From a checkpoint of a small transformer trained on Wikipedia: 585M tokens.
MLP neurons of a small language model. Each row is named by its layer, matrix (up: input weights) and neuron, and shows model dimensions 128-223. Each number is 500 + 25 x the weight over its row's rms, rounded and kept within 0 to 999. Numbers have three digits each.
Before each neuron's rows, "fires after" lists the tokens most often just before its 100 highest values on Wikipedia text that the model never trained on.

fires after: "mo", "d", "ad", "am", "ed"
L8.up339:538515498499453496493487500525543516510471451460492476491501533543490504531467464511491507495517475508518520511504510476484479503501485542540549504484468556495506515526495474468501499502439532515486497511544488502508516489467528484517480491510496488497466463520505487526491545485493522503

fires after: " in", " (", "In", " In", " on", " of"
L8.up644:499525451498493546506441467502508486526568483472464497540504506501502478465524449523466510511507502537502490458482513500491457510521519450519526465505474499504439469468533464479511475488508501453461484503493479467544483466480502475483492500503508509492508491532508504484498501518493456520

fires after: " ", "-", "t"
L8.up1062:483517454494529509504499516473543521529499494522508484474516533513477494493498530523524475453523514501529532494480508510483494483535502493511494481551546509450495495458487474537532515460476504453508531488515497501506519497493543508497459494538491444486526465491496501498520506502486512501

fires after: " the", " in", " ", " of", " p"
L13.up1488:547507506516506522474501514544512476502453500497484519499539469495504489491514475519475535480489472493509482476493483524524549509556516550489510464465515512513430499480535490490491497506455495482505484492502453486516514522489540502504482494449446482532516483518575519475524522480504480502

fires after: " 19", " ", " tr", " st", " f", "com"
L8.up960:445516493557523536509486446475553488507493463496525503551557504493482443533531509497476479476472526489484551511457479493462489525570536475522519460531484513506485505472480473515530521483478510475519527507515528509497528556460535463519491531518445447483517481534537545479495496474482506498

fires after: "o", " Ro", " Go", "chi", "go", "b"
L8.up1020:538494454489468451469534491529484496497509486474528481504490464483493531504504519481509494486478537491509505466511555474477519456507519519494509480486481506465507496483479495496494492557506494525513501484507466501516498499500457476466513511484500467508438486550499472468510524448523517458

fires after: " Ro", "e", "o", "le", " Le"
L13.up648:522482478537495506503507489528489498485503502472527547495474473461489498515535458549518533490487503499544480518503473505479496478514510471506512496515477478492508503507526499545502520508484514497481499548501462495497486477525480451510481479448480501524501468468501499494494506472489497513

fires after: " ", " a", " the", " for", " 19"
L8.up945:489539503503544476500542529503540474560489474506476495524517521536496458493480505509470463466490503470455522509487500503539465500505507498515466506511514504512538557489479495452512517452478521476487491487485487511518521492493532481464503479505524508498512497530508499532479571507464508512

fires after: " I", "u", "b", "g", "y"
L8.up150:503490519557514475507504516471515483529503488482481442464511486500513483551515505500524519501494550514530471535456525492538491493551497515494475518492476510472475503515507525470473506503442491438497438464480530494467499540495487504499520485533506473507422516461501488498472501508484505527

fires after: "\n", " Al", " ", " film", "l", " ("
L13.up1497:526504495531507517507489557443509441492512521518555503488508521473455521458488528497505510470497522495479501491461503476473462481496469542464459537450498460506504543459485499512490477483478481470472498517482516501447540526511497447522491535521534482536468481482511528481489505525508494500

fires after: " in", " the", " as", "In"
L13.up536:501525480488532473496455529502497500547525486512508550524567488514491519490514471482514512500504460481512513494487519448507485528502472506483494459543500476504455485447490483503474492485476519472479521453501472474533502495503533501524480517477477497478494458510515494462546503489509478492

fires after: " ", " b", "equ", "==", "ti"
L13.up550:519518468515511498500481518499515481513501468495496549492545482461465495459449527505488486534502526510491540522494492479490480466579559471529537489480471552496529510535527500474520482495475476485473520510507505517512509500473497522477514513517503499448484486496533486507496536452461536504

fires after: "\n", " ma", " "
L8.up1253:488519512505456522516529500471483466500483465509522490522527471488444502464566492511489569495463561516509502512469548498494525469485528529507488521463503508501476454538487529529492470556486494487509542513512511468505505497545525488491525494498516438533503523515506515492546510466513514524

fires after: "al", "ir", "el", "tic", "ar", "mb"
L8.up1148:538476491515448477505477517486512489511480492489520494470469507558481487480503552541516493526470519533485469515450511508525492478500464509497528491473494515457510503498519507509469503496484478515499563479505530532493502472483535464538446470491534510504483482513503484528469508486490548482

fires after: " A", " a", "u", "mo", "a"
L13.up863:512520522478497483470478502518541467533471419500483474554483472505475427499510501535478522493514502547542513509484513535528485494504495544500500510501514531453496503468508448504517511503510518496464493509499509489514461488466472516530479500531499517533517432527494492491502506510528507480

fires after: " mi", " f", " mo", ":", " in"
L8.up1185:498509473493504517544461505541509483492517513494515468552564496500513477479491501510508510506500497492512505488494489498534531510499502539452542468494533484489490508459521495451500475475494508476450463489505489508493496501496502516545465459504525493481510470484511540483558502470526504538

fires after: " ", " |", " 1", "|", " D"
L13.up1520:491531435460535497464521499515515527552521485487500509515514482484528475474488524530484530476517498542501514491475485507511502502506479491468513489484489468518508505515464520484485504526507462441497466467516511465521523533503480531513489473513494522529513474532485510497496493514551496514

fires after: ",", " ", " be", "li", "el", "al"
L13.up674:522485505524480481516493471511509519516528494491505524520464484487490510525485510514509566513512506472481505491480534491548500552536467516486504513499485487504536502547491471512479460507476499461499484499515507473516515495515513467516463513451475526541472480499464504476503494462500546498

fires after: " On", "On", " Mont", " on", " Grand"
L8.up1413:512464509497512516526494527490469517527489448506509493489475505488543493512488492525534522527473499499463503506466495526532518508538510485481497509500483492472497510471559486536478466512480502471539519527496530550469485493524480481504465523545485507465536492498520507521526552462526511484

fires after: " ", "==", "\n", "Personal", "ly", "C"
L8.up1408:477490461523531496494499497508481468520506471479489512526546476481508486513474506538497536512504543501464526462517514513484479440566549520516503506521467533500502503519541492499486490523489471466498542505466509469560540512489528504540480507499479478508496489485518502500526474468510462476

fires after: " |", ";", "il", "al", " 1", "ot"
L8.up1474:522475455546529491524552485465489517496495475462498511491428520524513504530462530528520533520491514524487534516488495512507499511479446548478536521516533468483487513461537501507466493536494507500491477517465470481522478520525512443511476465513491533487468495452504463488521489535540559516

fires after: "y", "ri", "g", "a", "ra", "e"
L8.up1099:510503508489489463491483509463518507478497502472499473496508520511507525478504505492545516550526536494506517474440472479529507541541519534534512503519502526502483505519519474556534507541491509459480454526474492532485472503502478501513461512495448492507444520485541486524507496518512513492

fires after: "\n", "-", "|", "i", " "
L13.up208:507488507524458489498523509487535463508483474470545443487491530509475496437545515529467533527478540485456505486548530468492497456491499538521487476530438514452509494487492469529511471498447492511511495505480520449524473468485504467475488473506524485521491491579465496510503510478483527481

fires after: " Go", "L", " Da", " G", "G", "go"
L8.up210:526473499509509451493469543499532476478491492467493464475512512504473481545485496536517509490493507486473562521516482555470505520533482527518458507537477475508518492487489498499498510545539492539473534477452481495524530529496490488482474483487531473499475485517513497505496534433535490435

fires after: " |", ":", "e", " E", "al", ";"
L13.up1188:529510481543508513523509475520496512502494496515536520507492489480519487489501516492531523508484487484490506472526453513512491518536481513469519471498535502480495500450534495488481511476532503470501480495490490531534507507486502514493527505523500507527444545471518448476486486542518501491

fires after: "s", "f", "fe", " ex", " se"
L13.up666:523502495498500548470454528494505511520477478508489477504513483508459499469503534505429519485489501523512521508458505490504471523487516470490500516476499513478431516518527510534509529485519528524489483519473451517509513490480490476505515514492518485535425482492518498482509503466516489521

fires after: " on", "On", " to", " On", " of", " and"
L8.up1366:504498465500535520509453516483523512526493495487501532532528537495520463515529506514515505511516501489493535534442477510527502523510460502504497504491467507458507526464489471465501485506521465486518490504451507494482495481533482493504491503554464485495526522531528464531520520471505514516

fires after: " ", " con", "ist", "s", " in"
L8.up1766:521505477474581515508525550497528436508504507491494512472510490496478483500524489518514531506495507515477471487469498490481507488517484511512507473455507496542496520493523513518496457492485487471521534483500517498514513507486472507537458490476488470475508468514486508490530525516534482505

fires after: "|", "–", "-", "ed", "20", "am"
L13.up157:542523457503455498509488481493527475516485473492513483492504557457478467509487456485515465475496483491481501479473504457513492510527468501512518523524449521488514507487554500485496506504486497519480514508550503447477518462520487451538534502497500451515518461487502540524517523516502462518

fires after: " Ad", " in", "s", "f", "va", " con"
L8.up212:524542495468510502501514495491507477522447509517496513518501421480480492481487524498473483497513519531509486469499485492526443437488533524484511470484439501505466515520514492471519514506496518493499521486516481504511479482463492485543494538517523440501485485504566499494500483523539516555

fires after: "\n", " sp", " (", "us", ":", " name"
L13.up509:509533484504492494520478493506458473506497510442525441504519531503485536486468511479489468518509488509439471479505499503466525506486546478460484499477531493495489528515497514494484476463515550474479514530475466470521516490543514467499501491549514510553482511517487546505513519508535503547

fires after: "s", " the", "al", "'"
L8.up1471:493474473511514482530502501510497503510488528494497532477483491507494471478513530468516506489508548527529490450477503451516510518483536510535488498519478508493511536479508466504466460527511494485511499497505452486502475474495541490547509552466482498492463479511506513564521467486505519530

fires after: "e", "te", "le", "ma", "ga", "a"
L8.up513:545498496527532486506483475485517507495458493518516560450496455514502476533521502504519556464501551533524497481504450504495510505526450547519477487503484508526503550474546512507556530500514466509498511527493484521488488495499491475498471487492495461515465491515503457527514478468449465501

fires after: "ta", "ra", "o", " do", " Do", "la"
L13.up1131:535527479495481529487484465492539481493499479517486487563492473471478474492492471499478516499482533510498480533482460448513493518519486509502542475535472514512527517512516481536493505502483504517522512502450510477535503495507494525506506509536476508545485528474492501481488520475518508487

fires after: " F", " C", " B", " N", " H", "ro"
L13.up871:515472474475508484454534528513521514516535481482526488492553454504494545512471516501483498524478524488542508494527497488491476530503514502535535458488493539509463519489536457489482485531509497491467521520476519488518474465526456491510462487512504512509504526449554468547481496453505502470

fires after: " is", " a", "\n", " the", " in", " American"
L8.up717:554498499528509502464510516499518489577536535489495493502506478481540504494498480520433495496510530506498486507515509492496516498512444518499519516505463500524519491421497508514528509477473512495469465551498450460480514479487506452448498509535501531517512481514530515514494481497491525540

fires after: " the", " in", " In", " his", " "
L13.up1105:495503501479499537500474492465538523572490525478528473497486507494495483482480514474480482504521503481468503448486495455458524538503486527504528497520523474500516534461519535504499445492489497480432474490517507523496459453513522463543491460501485477537492494524499536523491507500485522522

fires after: "b", "el", "ir", "il", "gi"
L13.up72:491432438489489487526467510518519493520471477534537507458496497498499494532483508467497533524529531468444488488524516484528525441529509482493516478472506539465482490486523515500487521493493491508520514494470501528484472461510496448542475508460489491483491481497529487488498475489502496499

fires after: " in", " the", " to", "s", " from", "S"
L13.up1593:493489488518515480515494500523485500521485562509509494489504441494524509491495457482470496481500517495431497442497522488521491488510485532521511495514471436529503512460514481485518471514509538534460524533514476479494499470494576482505469510521450511484469466477530492500542558505478535466

fires after: "hi", "va", "ra", "mo", "f", "p"
L8.up422:501520476492506509471514437524527490475456501443493489509493457504476485529493503501499513464521532526482482487449526552513495461515533555532505475490470476496481515517500511510487497449456557511511514506470504463507521507517505478470441503501510462532493472502555463507494532481492534516

fires after: "s", "is", "ur", "con", " w", " in"
L13.up1384:544513554520552472485489472473501474473465483480502514494526520409486491510517485511525488486520529528501503469500493478542497464502500501471517467487499510491491508458507486513521572487497533441540536485520502439453497473482483489484454569549471432498494502482499496536495484512486480512

fires after: " de", " pro", " ", " lo", " La", " ma"
L8.up1557:518512440511491496522456514486524521491509477469523476502490510533501492460503501478522503504497494500493521533455491505481504490524467516519489504568497539463507531436536488493479468473504517503460510478498505491536504474489487504474492501504460485493543461497503509497494517536549489467

fires after: " M", " G", " C", " c", " H", " O"
L8.up241:537488478508498490472521484498557526479505493475538477428510497480507512514518474469482520565459535514476537504492509466519491497518503454508473467505502480502508514451480486492493496491443500497509484537468512484468508471527465497481525500497499493513449515530549500519485537462519526519

fires after: "e", " the", "ne", " A", " a", "The"
L8.up85:510485454501473521476462546452523491530466478505512520513481499440477463512468536524540504473497484501533495517479484537529546485570473483525560524471528516524461515474515441528538494475522482489485450494501520474474498514450504448475501499513539481530526493532474488517504523512524540513

fires after: "-", "–", " dis", " tr", " sub"
L13.up787:509481440514514521497537501570521483548518441483521468511519485491472486463479483471516482499514507516492459484497521488464528498521487502482497519517496541526482511517502459492495485515439522498469499446527501503486511495536503470480515533539478482523498452489510559551519521497500516481

fires after: " on", "On", " On", "born", ":", " ("
L13.up198:509485486500511515506485525504513497558532473494572496501498485486509487504488517504508491526500493507548495520489419497536522527538513487476500495504507497487475553507494454514538509506492533477518527525459482511495468492514452504504481506512483519493478521526557504499494496511509488482